python train.py --n_layer=12 --d_model=224 --head_dim=64 --d_mlp=576 --activation="swiglu" --positions="rope" --init="normal" --init_std_down=0.0 --lr=0.00168 --final_lr_fraction=0.1 --batch_tokens=65536 --seq_len=1024 --dataset="wikipedia_en"
MLP neurons of a small language model. Each row is named by its layer, matrix (gate and up: input weights) and neuron, and shows model dimensions 128-223. Each number is 128 + 24 x the weight over its row's rms, rounded and kept within 0 to 255. A neuron's up and down rows have the sign that makes its largest values positive.
Before each neuron's rows, "fires after" lists the tokens most often just before its 100 highest values on Wikipedia text that the model never trained on.

fires after: " ", "d", "N", "ent"
L9.gate223 [176 113 119 128 117 137 145 114 152 165 102 118 111 141 120 159 112 161 116 174 133 121 100 146 143 137 144 116 129 106 151 160 113 114 158 150 104 164 132 147 136  91 114 120 127 160  89 118 154 127  79 113 163 175 151 115 105 131 162 141 128 160  92 124 123 136 148 124 116 110 120 131 151 114 112 135 100 129 135 135 140 116 135 152 119 122 167  94 120 146 146 190 135 133 134  85]
L9.up223 [128 155 150 138 136 128 123  67 169 107 151 146 121 132 157 127 116 116  74 144 131 125 121  90 126 154 137 126 136 122  99 133 114 123 176 135 133 127 136 138 111 113 119 152 129 127 101 118 134 120 138 112 136 104 126 131 112 144 130 135 196 113 145 129 157  89 150 107 136 116  97 148 127 122 142 120 103 105 128 142  75 171 136 139 128 108 126 135 118 101  99 136 152 184 161  92]

fires after: " the", "ine", " no", " The", "ed", "-"
L8.gate513 [166 122 136  81 122  89 148 106 142 104 137 147 121 112 136 162 165 128 135 145 127 160 146 140 160 165 120 152 138 137 118  82  94 140 127 113 125  98 149 131 138 121 118 119 138 133 109 164 124  89 131 139 149 141 100  89 131 113 139 161 126 107  68 141 141 112 132 119 155 105 156 155 126 142 125 121 119 129 168  92  93 130 130 103 143 164 132 120 126 118 104 136 112 114 144 152]
L8.up513 [165 144 126 175 102 136 144 155 103 137 144 145 132 130  81  99 135 142 135 153  90 117 167 160 129 126 124  95 127 168 137 116 135  99 115 122 159 148 116 124 152  49  87 113 160 146 101 144 166 138 117 132 126 129 138 142  99 108 119  77 129 153 121 101 121 137 153  98 137 105 126 134 124 125 134 118 127 107  92 155 150 126 108 150 134  95 142 102 132 160 155 149 163 134 148 137]

fires after: " con", " dis", " Car", " C", "le", "in"
L8.gate103 [154 114 103 117 137 157 178 115 118 118 160 142 187 106 120 152 113  98 141 115  81 111  99 145 123 135 120 170 116 138 174 117 103 107  89 118 112 125 104 174 147 112 132 150 131 113 173  98 139 121  96 125 129 114 116 142  93  91 180  81 101 111 108 149 115 128 189 164 104 127 138 143 123 124  43  97 163 143 147 144 109 126 134 133 141 111 139 127 144 123  97 146 138 123 143 165]
L8.up103 [120  81 144 177 110 155 126 152 138 116 111 155 146 108 140 112 156 134 153  89 158 139 129 159 147 172 167 141 156  99 134 109 128 139 121  66 141 159 146 159 174 137 171 125 125  98 155 162 158 153  90 129 134 102 114  90 108 134 108 138 186 141 167 111 124 115 119 158 158 134 148 135 133 118 144 106  72 133 162 135  96 125 113 171 120 118 140 151 180 130 143 114 136 151 144 105]

fires after: ".", " ", " p"
L2.gate415 [136 114 129 137 136 133 118 117 105 129 150 146 143  66 113  91  94 117  88 120 138 120 131 152  94 127 135 148 104 145 131  92 121 118 139 145 105 113 102 156 146 113 133 156 121 149 136 167 150 112 131 132 110 150 124 130 145 108  59 129 160 101 127 113 125 120 165 144 113 121 182 115 100 158 130 131 144 109 153 140 160  83 118 127 114 112 126 125 144 163 107 101 148  93 171  86]
L2.up415 [114 115  89 127 106 100 136 123 110 168  90 137  95 158 147 137 107 165 139 178 121 155 106 133 124 132 141 112 156 118 122 148  85 142 142 104  96 135  97 125 157 156  55 122 114 122 127 111 142 132  88 105 145  89 112 118  88 150 136 104 112  93 102 123 174 123 100 144 145 127 155  86 142  92 116 126 143 118 125 138 132 135 143 112 121 143 100  62  94 132 117  88 112 150  54 160]

fires after: "\n", "."
L6.gate185 [149 142 141  79 153 107 102 138 132 131 119 139 165 154 112 111 119 120 119 139 113  97 135 205 131 180 121 102  93 119 149 146 140 102 124 156 164 148 139 113 126 131 140 136 166 131  99 139 145 141 143 100 118 133 153 129 123 113 123  88  82 156 141 144 122 102 158 116 133 131 129 140 151  99 141 146 110 127 178 146  97 109  83 140 118 158 118 117 107 112 106 124 132  85 122 113]
L6.up185 [146  87 110 125 127 113 145 126  60 143 142 172 121 127 128 144 113  91 130 147 107 148  92  85  83 105 152 151 139 181  95 158 104 137 135 131 128 119 131 122 111  83 132  95 138 115 144 139 150 113 138  69 114 105 144 171 129 143 137 150 162  85 130 146 121  95 157 117 142 128 100 109 117 133 147  85 124 111 105 166 148 133 133 147 137 193 126 126 131 106 157 124 131  94  94 143]

fires after: " 19", "20", " in", " 18", "In"
L6.gate288 [145 151 119 140 145 137 115 135 166 114 130 104 190 112 153 128 129 112 132 135 146 118 137 174 175 108 127 132 178 132 162 134 181 129 126 112 121 110 122 149 102  91 130 120 168 113 114 159  77  96 126 133 143  90 124 142 138 103 167 109 123 122 113 146 118 108 204 113  70 146 119 130  86 121 127 138 118 152 141 147 162 130 119 112 103 116 133 127 147 106 146 123 169 170 124 115]
L6.up288 [120 150 128 127 115 140 117 125 153  94 162 115 157 146 127 117  98 119 125 155 132 126 124 161 159 104 156 149 145 115 142 115 144 165 147 167 139 124  92 144 146 138 116 139 141 103 132 130  65 138 126 152 129 136 158 127  86 122 134 129 173 108 112 129 124  90 205  99 127 131 131 125  91 102 121 109 131 177 116 116 134 100 101  83 112 144 113 167 120 110 119 139 143 159 132  80]

fires after: "\n"
L6.gate219 [116 139 150  82 116 151 176 133 131 121 125 107 129 142  99 134 160 145 108 128 151 172 124 151 144  97 116 162 127 183 115 128 165 171 105 100 127  85 141 132 143 133 141 108 140 102 156 159 108 140 102 132 111  94 124 127  92 114 126 145 131 118 135 139 109 100 139 107 100 141 113 160 157 123 170 102 148  98 186 133  83  97 112 150  86 144 136  70 142 146 131  66 142 120 115 165]
L6.up219 [131 134 106 149 117 128 109 128 128 177 130 112 106 107 140 176 115  78  91 145 103 171 142 137 115  98 117 105 169 109 108  82 120 120 112  81 170 123  80 122 132 117  69 148 117 142 100 134 135 114 133 122 172 103 127 139 146 101 115 114 102 137 141 120  99 138 131 136 135 119 127  93 161 189  90 119  92 140 153  86 151 141 161 107 122 141 137 129  93 121 135 120 105 106 142 139]

fires after: " K", " of", "C", " in", " Mi", " S"
L9.gate286 [128  94 146 154 152 151 137 136 131 128 144 114  95 114 187 170 114 146 159 115 110  72 112 175 155 125 149 115 149 158 168 126 108 156 113 162 117 117 112 125 173 110 157 154 127 158 139 103 131 138 147 168 105  81  96 129 174 175 108 129 141 146 152 157 133  99 146 137 116 111 150  82 127 101  89 131 132 128 134 153 127 117 151 143 125  96 114 128 107 142 154 107 121 114 130 120]
L9.up286 [113  78 136 139 120 160  94 113 103 120 115 174 122 108 172 113 153  99 129 102 184  97 137 138 146 172 152 120 102 143 174 108 176 128 103  98 154 135 130 177 186 122 167 150 124 128 159 107 148 113 145  85 127 136 138  68 135 150 146 118 148 108 136 139 141 142 135 133 113 118 157 104 170 136 139 101 114 132 113 117 129 126 129 179 109  92 122 111 107 152 124 124 130 133 170 152]

fires after: "\n", "p", " Cor", " Air", " Mi"
L6.gate253 [138 109  89 142 127 169 117 119 115 109 153 146 167  98 177 158 150 134 116 107 167 126 123 138 129 127 152 141 147  78 102 112 104 121 140  97 147 150 119 109 116 142 118  76 174 107 138 112 120 107 122 118 110  94 135 136 110 131 119 153 146 107 147 148 172 144 136 125 113 113 140 114 144 126 147  86 129 120 153 147  98 111 118 173  75 181 156  94 140 128 149 142 135 108 129 143]
L6.up253 [122  94 137 155 156 137 109 135 126 104 121 102 113 138 123 115 137 112 134 163 146 138 131 100 114 114 135  91 147 138 132 164 148  82 154 119 141 136 138 127 153 125 118 183 134 161 110 114 122 175 133 131 113 138 104  94 128 159 154 125 110 117 132 151 138  93 146  87 140  91 166 142 117 154  88 147 154 139 119  82 108 119  87 102 132 121  98 117 108  67 105  76 112 123 132 104]

fires after: "\n", "|", "-", "=="
L2.gate554 [131 130 127 124 129 125 150 119 144 122 142  90 167 134 140 143 145 136  92 137 147 110  99 115 163  85 116 157 148 148 158  93 178 159 124 119 147 140  88  92 126 101 146 127 152 138 135 134 140  92 137 125 128 156  96 119  93  84 125 128 156 100 196 164 115 147 154 108 133 148 139 110 100 135 133 137 115 124 101 154 151 111 134 171  91 150  97 129 141  94  95 145 129  78 122 135]
L2.up554 [114 117 147 142  77  57 176  86 149 149 133 150 126 145 155 136 123 110 134 113 116 182 117 140  93 132 125 134 104 114 125 128 170 109 151 135 107 103 145  93 149 144 132 106 116 133 112 147 154 133 173 102 154 184  70 150 136 173 173 127  89 128 108 131  73  90 126 120 116 136  81 124 115 115 151 124 115 121 125 135 111  78 113 155 158 161 167 128 153 149 169 101 104 144 103 138]

fires after: ".", "\n"
L8.gate383 [ 96 137 119 108 121 136 111 148 125 156 116 136 125 110  99 124 121 105 139 128 115 171 121 115 132  90 139 138 136 104 145 151 143 171 151 124 113 159 137 146 176 150 103 151 113 142  78 115 176 116 109 108 159 159 147 153 122 113 113 141 137 119 171 185 113 133 162 144 151 130 103 129 111 133 144 151 137 133 130 122 145 130 108 133  97 161 139 169 123 105  84  90 135 123  89 108]
L8.up383 [101 121 161 130 113 168 137 118 129  96  88  76 145 126 145  96 136 116 113 135 142 137 140 139 145 142 128 130 139 137 106 135  84 146  84 137  99 152  97 105 132  95 139 135 123 155 127 132 117 151 120 103 120  93 151  92 120 200 156 181 124 104 107  72 130 126 122 145 128  90 114 157 180  97 134 108 138  97 114 136 110 106 105 112 107 128 178 106 130 181 156 146  79 147 125  79]

fires after: "\n", ",", " 19", "me", ")", "vi"
L2.gate79 [115 130 158 119 126 161 170 124 102  80 123 121  73 107 176 138 135 113 124 145 136 128 124  90 120 149 129 115 171 111  98 122 107 158 142 140 158 146 130 136 159 114 146 125 170 113  96 117  83 100 137 181 161 132 110 140  98 116  96  94 135 132 119 166 140 116 134 131 122 133 138 100 163  95 131 139 111 151 122 169 105 147 142 134 114 102 132 143 132 153 123 147 127 170 102 148]
L2.up79 [ 95 129 125 108 183 115 131 101 119 114 146 131 108 164  96 144 115 126 118 144  91 119  80 124 137 107 114 120 134 125  98 141 117 128 108 130 178 102 102 110 116  73  96 169 143 123 127  92 155 112  69 126 154 103 115 128 106 126 144 113  75 108 178 142 141 154 153 172 117 120 120 104 101 131  98 141 137  99  99 105  84 116 124 157 152 113 133 115 154  99 123 131 119 124 127 100]

fires after: "\n", " ", " in", " Li"
L4.gate263 [141 153 159 112  94 100 117 140 153 148  85 140  98 138 144 123 148 125 173 144 111 123 135 136 111 147 155 154 123 100 129 147 116 160 140 180 103 203  56 100 144 132 149 118 115 113  87 118 139 107 148 152 128 112 143 112 125 135 127 134 166 129 117 110 120 133 152 119 158 144  86 111 125 126 145 126 114 131 153 150 102 122 136 103  67 150 123 104 146 141 152 158 108 147 114 126]
L4.up263 [131 126 140 148 114 132 147 138 177 122 128 119 114 155 161 139 138 114  90  95 136 123 125 157 134 117 129 146 107 157 164 116  87 157 130  45 157 100 138 157  90 133 101 113 105 115 142  87  90 104 132 134 126 122  72 127 142 167 138 109 144 146 148 137 130 113 152 132 164 156 155 114 138 103 129  88  98 143 105 101  96 135  96  92 128 140 135 103 122 152 126 156 140 120 104 146]

fires after: "\n", " (", " \"", "===", "-"
L2.gate543 [ 99 121 135 111 165 142 173 105 163 128 174 156 142 149  93 153 150 148 124 122 134 145 145  70 119 129 121 162 119 111 148 122  96 126 174 156 159 137 108 130 130 105 110 159 169 136 138 121 146 135 123 118 104 153 128  92 170 134 158 128 133 130 166  92 116 152 121 147 121 147  97 147  78 131 107 199 116 139 158 111 156 150  79 127 159 139  84  81 105 145 154  84 126  46  96 118]
L2.up543 [144 101 155  83 139 152 157 150 115 164 130 122 162  90 155  86 117 125 141 103 133  96  98  78  88 133 155 127 145  96 110 116 141 136 120 112  97 154  84 127 153 145 129 117  92 122 114 110 168  92 150 173 122 124 145 104 159 130 114 136 146 141 132 108 107 164 163 134 130 125 125  94 136 150 143 146  97 146 116 141 101 134 145 117 133 150 155 116 155 137 125 159 114 115 174 171]

fires after: "\n", " P"
L6.gate70 [132 118 145 126  95 138 159 137 155 124 155 122 160  96 114 129 130 153 119 122 157 139 131 140 170 132 103  95 107 154 164 161  51 128 170 123 166  94 148 113  96  94 130 144 199 126 103 129 152 145 125 109 128 138 132 142 105 128 140 129 132 159 157 142  80 133 119  97 140 127 136 125 143 107 112 131 151 139 113 142  97  93 115 133 153 131 127 126 139  87 160 135  92 108 136 156]
L6.up70 [160 104 150 129 138 140 121 171 125 162 103 122 113  97 127 115 108 151 101 125  77 115 150 118 146 132 117 130 116 168  77  93 126 105 159 110 161  97 136 141 163  81 163 137 168 126 121 132 139 132 136  90 114 148 132 116 135 114 135 155 114 129 126 113 108 142 183 133 101 139 117  94 120 118 149 129 119 131 125 106 115 149 119 140 143 131 173 115 137 103 133 127 155 110 110 101]

fires after: "\n", " comp", "s", " Comp", "=="
L4.gate246 [136 161 105 101 150 120 106 150 137 178  98 145 155 119 133 134 130 175  87 132  61 105 120 138 150 142 148 121 154 121 185 147  92 125 138 159 173 129 104 103  78  74 115 129 132  98  73 123 101 132 144 144 141 136 173 148  92 161 154  96 115 143 140 121 153 125 133 122 141 139  69 138 128 134 108 120 105 117 151 141 129 157 131 153  98 126 126 146  88 128 186 110 124 168 172 117]
L4.up246 [127 115 131 159 128 125 154 183 133  98 160  73 143  83 119 132 104 128 125 119 128 120 148  81 159 173 120  96 161 100 128 186 143 128 126 122 122 139 127 169 160 118 105 176 142 100 135 148 122 136 118 146 170 115  93  77 129 120 114 156 124 134  77 138 119 132 154 188 134 123 178 111 125 134 111 107 152 199 147 147 125 179 113 145 109 128 139 119  90 146 139 144 105 172 103 152]

fires after: " ", "s"
L4.gate4 [129 131 120  97 117 151 127 122 155 131 156  82 105 178 161 113 146 117 124 104  98 131 131 150 144 161 128 129 146  95 126 148 153 136 143 111 141 136  76 109 137 118 115 154 150 109 114 175 148  95 105 166 170 156 110  99  77 108  92  92 148 114 153 125 121 121 128  93 130 123 107 118  97 121 135 159 160 124 129 109 109 147 147 106 124 122 145 103  99 148 147 114 146 148 107 151]
L4.up4 [ 85 132 137 129 136 128  93 117  92 147 104 123 156 140 132 105 121 123  89 124 160 114 162 117 103 196 144 120 121 148 143 187 119 135 100 130 125 120 144  87 154 132  99 129 168 130 147  66 113 135 131 174 104 160 121 118 179 124 153 110 144 111 190 124 122 105 110 141 137 154 117  80  84  94  96 115 136 121 152 156 138 132 125 131 155  86 120 130 141 163 176 171 122 124 165 132]

fires after: " the", " of", " in", ",", " and", " to"
L9.gate381 [110 108 134  91 184 129 166 121 173 167 134 105 111  56 145 158 112 108 112 117  85 100 124 115 146 111 171 129  83 125 136 113 126 157 178 170 112 128  65 100 120  98 192 123 162 131 140 119 132 144 121 147 135 124 135 133 122 142 149 142 133 131  91 100 119 156 130  92 132 150 131  96  99  73  97 122 146 137 106 144 129 127 112 148 109  99 154 144 136 132 144 116 114 123 146 146]
L9.up381 [144 103 183 104 130 141 100 123 148 104 152 190 116 107 163  89 116 101 149 104 145  86 160 128 152 157 159  81 139 124 136  77 141 120  96 103 124 109  97 126 110 109 118 153 111 120  79 153 107 127 124 126 103 109 127 110 124 125 122 101 139 143 133 100 152 135 145 117 112 107 118 151 142 120 125 137 119 121 156 166 110 153 133 132 172 162 121 132 122 119 164 125 144 115 204 117]

fires after: "\n", ".", " In", "–"
L6.gate544 [103 136 162 125 130 115 109 123  97 119 188 131 152 153 109 147 159 145 114 169 132  78 125 126 158 141  62 138 127 136 139 136 114 138 176 119 129 127 100 107 149  96 128  85 167 147 116 175 167 135 112 117 146 113 115 151 116 119 106 161 139 128 138 124 114 134 140 136 119 114 113 140  97 131 152 129 152 128  95 139 125 143  69 141  97 137 145 100 133 100 117 130 146 162 139  96]
L6.up544 [112 153 122 161 153 115 112 123  73 102 177 165 165 129  99 125 139 105 150 153 122  83 149 143 150 162  80 147 135 134 130 149 110 111 141 178 123 150 125 103 127 175 135 105 108 120 132 107 113 118 102 116 124  99 112 180 147 155  54 148 133 118 134 129 150 152 132 132 117 119 166 143 106 105 139 125 158 157  92 102 123 138  44 120 122 170 140 167 130 130  98 122 124 112 160 107]

fires after: " ", " in", "ce", " c", "s", "-"
L4.gate178 [165 141 149 115  82 121 118 133 135  93 113  99 174 132 163 116 158 157 127 105  95 180 162 132 136 113 132 143 134 108 179  92 148 137 146 137 110 124 113 108 134 140 136 133 130  85 131 115 123  87  97 118 139 131 130 135 110 130 128  85 114 148 103 160 129  90 151  70 109 146  91 151 124 136 163 104  89 131 126 119 155 111 130 101  98 112 112 153 127 152 174 159  69 118 142  94]
L4.up178 [126  95 126 174 110 139 105 116  86  82 139 181 141 114  92 152 115 169 120 108 162 166 123 129 110 116 190 124 117 120 148 170 109 133 114 122  88 115 114 113 173 161 109 130 102 129 122 154 127 145 135 176  75 109 113 100 120  97 156 119 125 138  92 132 137 120 151 118 175  86 142  97 109 112 115 112 133  76 121 110 147 138 119  85 120 109 122 152 159 168 161 110 127 124 132 137]

fires after: "\n"
L6.gate88 [151 168 161  94 138 134 131 114 113  96 124 107 155 141 116 123 162 171 121 148 133 173 175 110 116 160 134 120 124 113 116 151 122 144 109 125 136 128 114  84 138  87 160 126 147  93 130 151 120 115 143 125  91 203 168  87 111 113 126  83 151 105 130 162 170  97 136  87 136 119 137 159 171 115 126  92 136 113 132 169 109 105 149 144  84 139  99 121  89 100 164 107 124 147 102 109]
L6.up88 [109 123 146 122 156 143 128 119 156 144 132 155  86 137 125 156 126 140 141 144 125 165  91 122 123  97 118  96 154 110 129 173  92 122 165  99 133 134 116 187 112 110 128 119 149 123 112  65 155 152 112 121 172 128 107 156 129 136 132 179 129 145 100 153 148  94 157 132 158 118 115 158 105 144 114  90 141 125 127 108 108 172 133 112 117  97 134 121 144 119 107 136 132 101  85 198]

fires after: "\n", " N", "A", "N", "==", " "
L2.gate546 [151 152 158  91 118 142 162 141 161  76 113 157 110 132 163 117  82 121  97 121  94 110 138 141 142 111 113 164 142 106 104  85 181 150 170 146  94 144  93 150 150 116 135 112 121 143 123 135 158  93 130 126 165  97 132 133 122 122 140 135 155 122  90 131 105 131 125 111 126 169 153 133 100 160 152 102 126 100 161 129 139 142 158 158 103 139 145 131 118 117 163 108 157 181 122  95]
L2.up546 [138 163  99 137 122 137 153 142 142  96 118 137 151 111  83 151 136 142  75 131 133 144 153 140 145 117 145 145 128 141 152 104 137  91 132 139  94  74 121 140 103 148 109 119  90 144 106 106 145 116 113 100  95 103 147 141 106 111 117 126 137 131 132 112 156 154 107  93 110  81 108 148 121 112 123 171  93 119 142 148 111 132 140 111 128 115 138 133 125 122 121 145 146 103 152 111]

fires after: " (", "-", "\n", " of", " |"
L2.gate575 [138  92 115 154 124 142 129 130 131 135  99 130 126 167 143 168 159 156  99 118  99 122 143 163 126 182 120 180 106 128 129 113 106 147  91 150 125 106 196 132 103  80  86 132 127 107 138 137 125 161 117 101 127 147  89 107 141 154 176 130 100 124 126 116 109 157 149 129 119 110 111 153 105 105 100 114 131 139 142 114 125 126  82 132 134  79 141  80 117  89  89  96 139 165 134 105]
L2.up575 [153  94 123 104 132 140 176 125 135 190 120 169 161 118 103 114 118 121 154 106 142 103  92 150  96 121 169 103 126 125 116 155 107 150 135 121 141 131 116 117 164 155 152 137 159 140 126 157 174 133 142 128 132 134 131  89 137 125  77 137 145 109  93 141 145 175 112 120 144 149 153 127 162 126 166 126 122 147 146 104 106 122 114 146  84 121 120 142 115 175 126 186 138 155  96 158]

fires after: " (", "\n", " He"
L4.gate39 [111  78 180 122 109 136 140 131  91 131 116  80 125 122  92 127 157 152 148 154 128 170 118 114 135 114 121 123 113 127 168 167 145 157  99 125 151 111 124 115 147 128 166 153 160 145 142 117 135  84 124 101 140 139 106 126 151 132 162 124 113 103 126 141 124 119 138 122 148 122 146 129 129 157 155 147 107 167 190 106  91 106 120 159 103 160 152 119 109 147 103 131 124  96 100 141]
L4.up39 [115 111 104 102  93  92 115 114 134 162 128 114 120  78 149 112 157 107  81 121 116 101 166 146 105 113 116 116 153 151 134 161  99 108  66 126 123 145 130 126 112  89 117 142 140 135 145 137 143 115 146  89 132  92 128 123 138 142 137 113 135 141 126 111 108 153  98 122 139 129 142 152 160 144 148  77 148 112 147 122  99 109 134 143 100 131 148 128  73 154 123 135 164  86  91  98]

fires after: "s", "-", "im", " P", ".", " "
L8.gate224 [108 124 106 113 136 148 148 108 147 154 143 121  98 135 116 163 153  78 119 121  96 131 135 112 126 135 110 122 120 116 105 139 128 125 165 130 109 124 128 120 123 165 133 139 122 160 125 138 190 123 108 151 146 110 185 119 118 139 133  98 128 138 134 168 135 114 138  96 159 123 106 104 104 120 119  96 150 112 138 143 137 146 137 131 146 101 127  91  94 131 111  98 127 164 127 121]
L8.up224 [165 181 133 152 116 165 145 122  67 117 139 156 135 108 118 145 119 121 111 163 101 148 100 143 115 141 138 140  84 110 149 138 167  96 130 147 147 159 110 120 154 123 128  97 114 105 113  95 116 123  95 165  77 134 131 155 120 108 124  92 113 137 141 135 116 112  96 124 113 166 121 125 113 111 180 120 130 115  86 135 135 122 169 126 144 128 138 152 129 107  83 124 156 106 142 162]

fires after: " ", " the", " |"
L6.gate227 [112 125 134 157 147 154 128 134 156 163 185 101  95  97 155 161 103 107  49  91 107 154 131 161 109 133 107  82 135 128 105 152 169 126 133 158 143 137 104 122 132  92 149 135 174 105  94 129 152 119  67 121 128  91  77 120 104 103 121  94 101 113 126 150 134 155 162 177 138 119 128  95 133 155 108 160 157 130 137  67 114 113 115 166 155 137 102 113 113 129 124 110 132 107 125 151]
L6.up227 [123 138 124 129 135 134 117 109 166 167 127 113 124 118  89 114  92 159 115 117 122 130 144 115 110 141 152 144  99 180 111 161 115  95 139 213 103 120 119 117 130 161 172 123 147 133 103 123 139 128  98 127 124 145 106 126 145 100 140  87  99 120 129 129 141 140 152 121 130 152 125  93 134 112 116 117 124  92 110 116 149 108 127 148 135 126  98 180  89 122 181 161 124 129 116  91]

fires after: "\n"
L6.gate23 [122 161 175 127 136  72 175 156 131 101 173 121 132 138 129 149 155 128 131 142 162 152 106 139 131 141 107 134 124 126 176 142 109 186 146 115 114 129  96 122 128  87 146 112 156 139 132 114 184  67 130 117 167 138 137 160 151 135 155 128  98 108 157 153 126 156 169 134 149 129 132 117 134 104 145 138 130 158 123 103 111 144 127 203 129 117 106 163 160  76  95 118 121 141 142 138]
L6.up23 [139 142 170 135 196 145 125 137 120 150 108 144 165 116 149 127 143 100  43 119  96 170 129  90 116 152 129 163 160 117  97 123 158 127 138 138 126 174 118 150 154  94 164 121 156 129 111 142 136 137 142 109 135 139 128 177 125 139 130 158 148 142 169 144 130 140  90 134 142 131 127 119 135 135 143 100 138 120 103 106 136 115 124 137 122 141 161 121 140 158 114 134 111 124  90 128]

fires after: "\n", " (", "-", "==", "T"
L2.gate352 [107  88 111  79 116 119 182 116 135 128 121 112 148  81 120 148 136 128 100 115 128 161  97 108 152 112 103 138 149 102 145 112 129 107 137 166 163 111 162  90 128 136 173 115 112 143 146 126  94 146 164 140 165 141 129 138 134 144 141  97 126 132 141 112 113 113 158 160 145 108 107 135 121 152 110 153  87 166  82 123 164 174 105 152 131 134 125 123 141 109 121 109 116 155 129 176]
L2.up352 [116  94 126 103 140 154 122 100 121 182 167  90 164  95 112 151 103  86 110 142 113 133 130 129 141 133 106 165 175 122 108 117 111 125 177  98 113 157 112 126 140 129  91 117 145 128 114 132 118 124 109 155  91  82 155 165 172 125 117 119 117 121 151 103 125 137 158 139  95 127 142 104 156 120  74 143 132 112 119 114 129 114  85 124  99  99 136 125 128 132  96 136 123 141 160 111]

fires after: " 19", "|", " the", "In", " In", " (19"
L6.gate352 [139 145 160 113 136 135 152 109 130 159 107 111 115 129 124 120 171 124 146 146 138 128 127 150 145 102 130 134 160 118 115 126 116 159 125 110 175 164  92 123 177 146 111 139 134 126 118 153 118 135 124  94 150 102 126  99 134 123 178 113  96 113 100 146 130 115 166 158 113 119 102 152 128  99  93 105  99 158 111 100 138  97 114 149 106 135 107 112 148 142 140 126 107 134  94 134]
L6.up352 [117 124 151 110 109 118 142 148 171 122 125 137 152 134 124  98 107 101 140 120 105 146 109 124 140 118 126 137 146 127 133 125  96 109 131  99 133  93 122 113 141 139  60 126 100 132 109 180 143 109 111 103 123 139 187 157 136 138 109  92 132  96 134 143 152 109 105 113 123  98 158 131  49  85 122  97 165 165 104 126 133 123 102 150 122 181 111 130 131 155 118 152  80 111 119 113]

fires after: ".", "th", " d", " high"
L4.gate129 [156 114 139  70 171 197 153  98 125 107 132 102 135  99 134 146 150 149 116 134 115 153 100 124  98 120 115 132 116 139 161 119 148  86 170 136  83 151 112 129 148 110 102 148 144  96 128 155 127 132 105 159 143 141 100 139 120 145 121 139 131 106 121 170 126 126 111 158 154 151 117 152  89 121 140  69 141 104  82 136 155  99 128 142 114 143 130 124 128  98 124  87 129 135  70 119]
L4.up129 [157 154 104 152 132 149 127 138 116 141 116  73 148 128  91 152 121 141 138 117 126 134 104 146  91 166 105 142 125 132 126  98 128 128 134 121  97 127  89  93 178  97 106 130 131 113 147 171 170 131 145 101 143 114 118 136 101 122 126 147 139 113 150  95 129 172 120 112 167  91 111 128 153 131 128 115 114 126 105 125 116 135 147 111  93 127 129  71 120  89 116  94  94  98  90 121]

fires after: " the", " a", " The", ","
L9.gate13 [159 149 112 108 119 123 178 118 139 131 144 136  97 151 170 112 118 179 151 131 146 118 146 124 121 112 160 136 126 140 142  85  83 129 144 103 108 110 133 125 121 107 146 115 123 117 145 159 184 142 131 151 110 108 127  51 117  96 135 150  58 146 108 131 160 125 128 143 145 173  71 132  96 115 124 121 152 126 171 135  87 145 122 112 135 146 133 120 145  90 146 148 160 133 127 138]
L9.up13 [129 163 123  78 143 116 159 139 151 137 164 163  95 115 110 132 135 123 118 104 144 121 159 155 141  99 155 158 107 184  93 109 146 144 116 134 127 155 146 110 133 122 102 113 120  87 115 150 101  97  97  80 203 107 132 120 101 112 112 153 125 127 146 133 119 145 159  94 130 141 120 145 134  85 149 125 148 155 117 168 138 124 112  78 123 143  97 121 135 119 128 117 119 153 122 128]

fires after: " ", "\n", "ce"
L4.gate415 [ 94 192 126  65 112 132 153 118 125 141 114 111 118  99 129 141 108 147 141 113 105 148 150 159 126 144  93 141 149 127 148 136 114  98 146 115 150 199 137  77  97  98 136 130 115 159  80 129 122 124 178 148 189 120 132 148 101 117 122 130 139 169 142  88  83 128 179 136 148 172 131 158 105 164 151 124 127 113 144 142 143 146 144 123 123 137 118 116 154 102 149 134 111 102 150 126]
L4.up415 [152 137 157 110 110 125 106  83 146 133 112  85 153  95 111 148 108 154 112 135  96 135 169 160 136 135 124 160 141 129 137 125  92 131 165  91 133 107 137 103 119 123  91 144 143 119  85 144 121 102 118 136 150 163 111 120  96 143 111  99 149 158 132 147 115 163 138 129 131 114 179 108 143 156 165 143 123 173 110 124 102 134 114 118 153  99  96 142 126 113  91 115  85 126 199 133]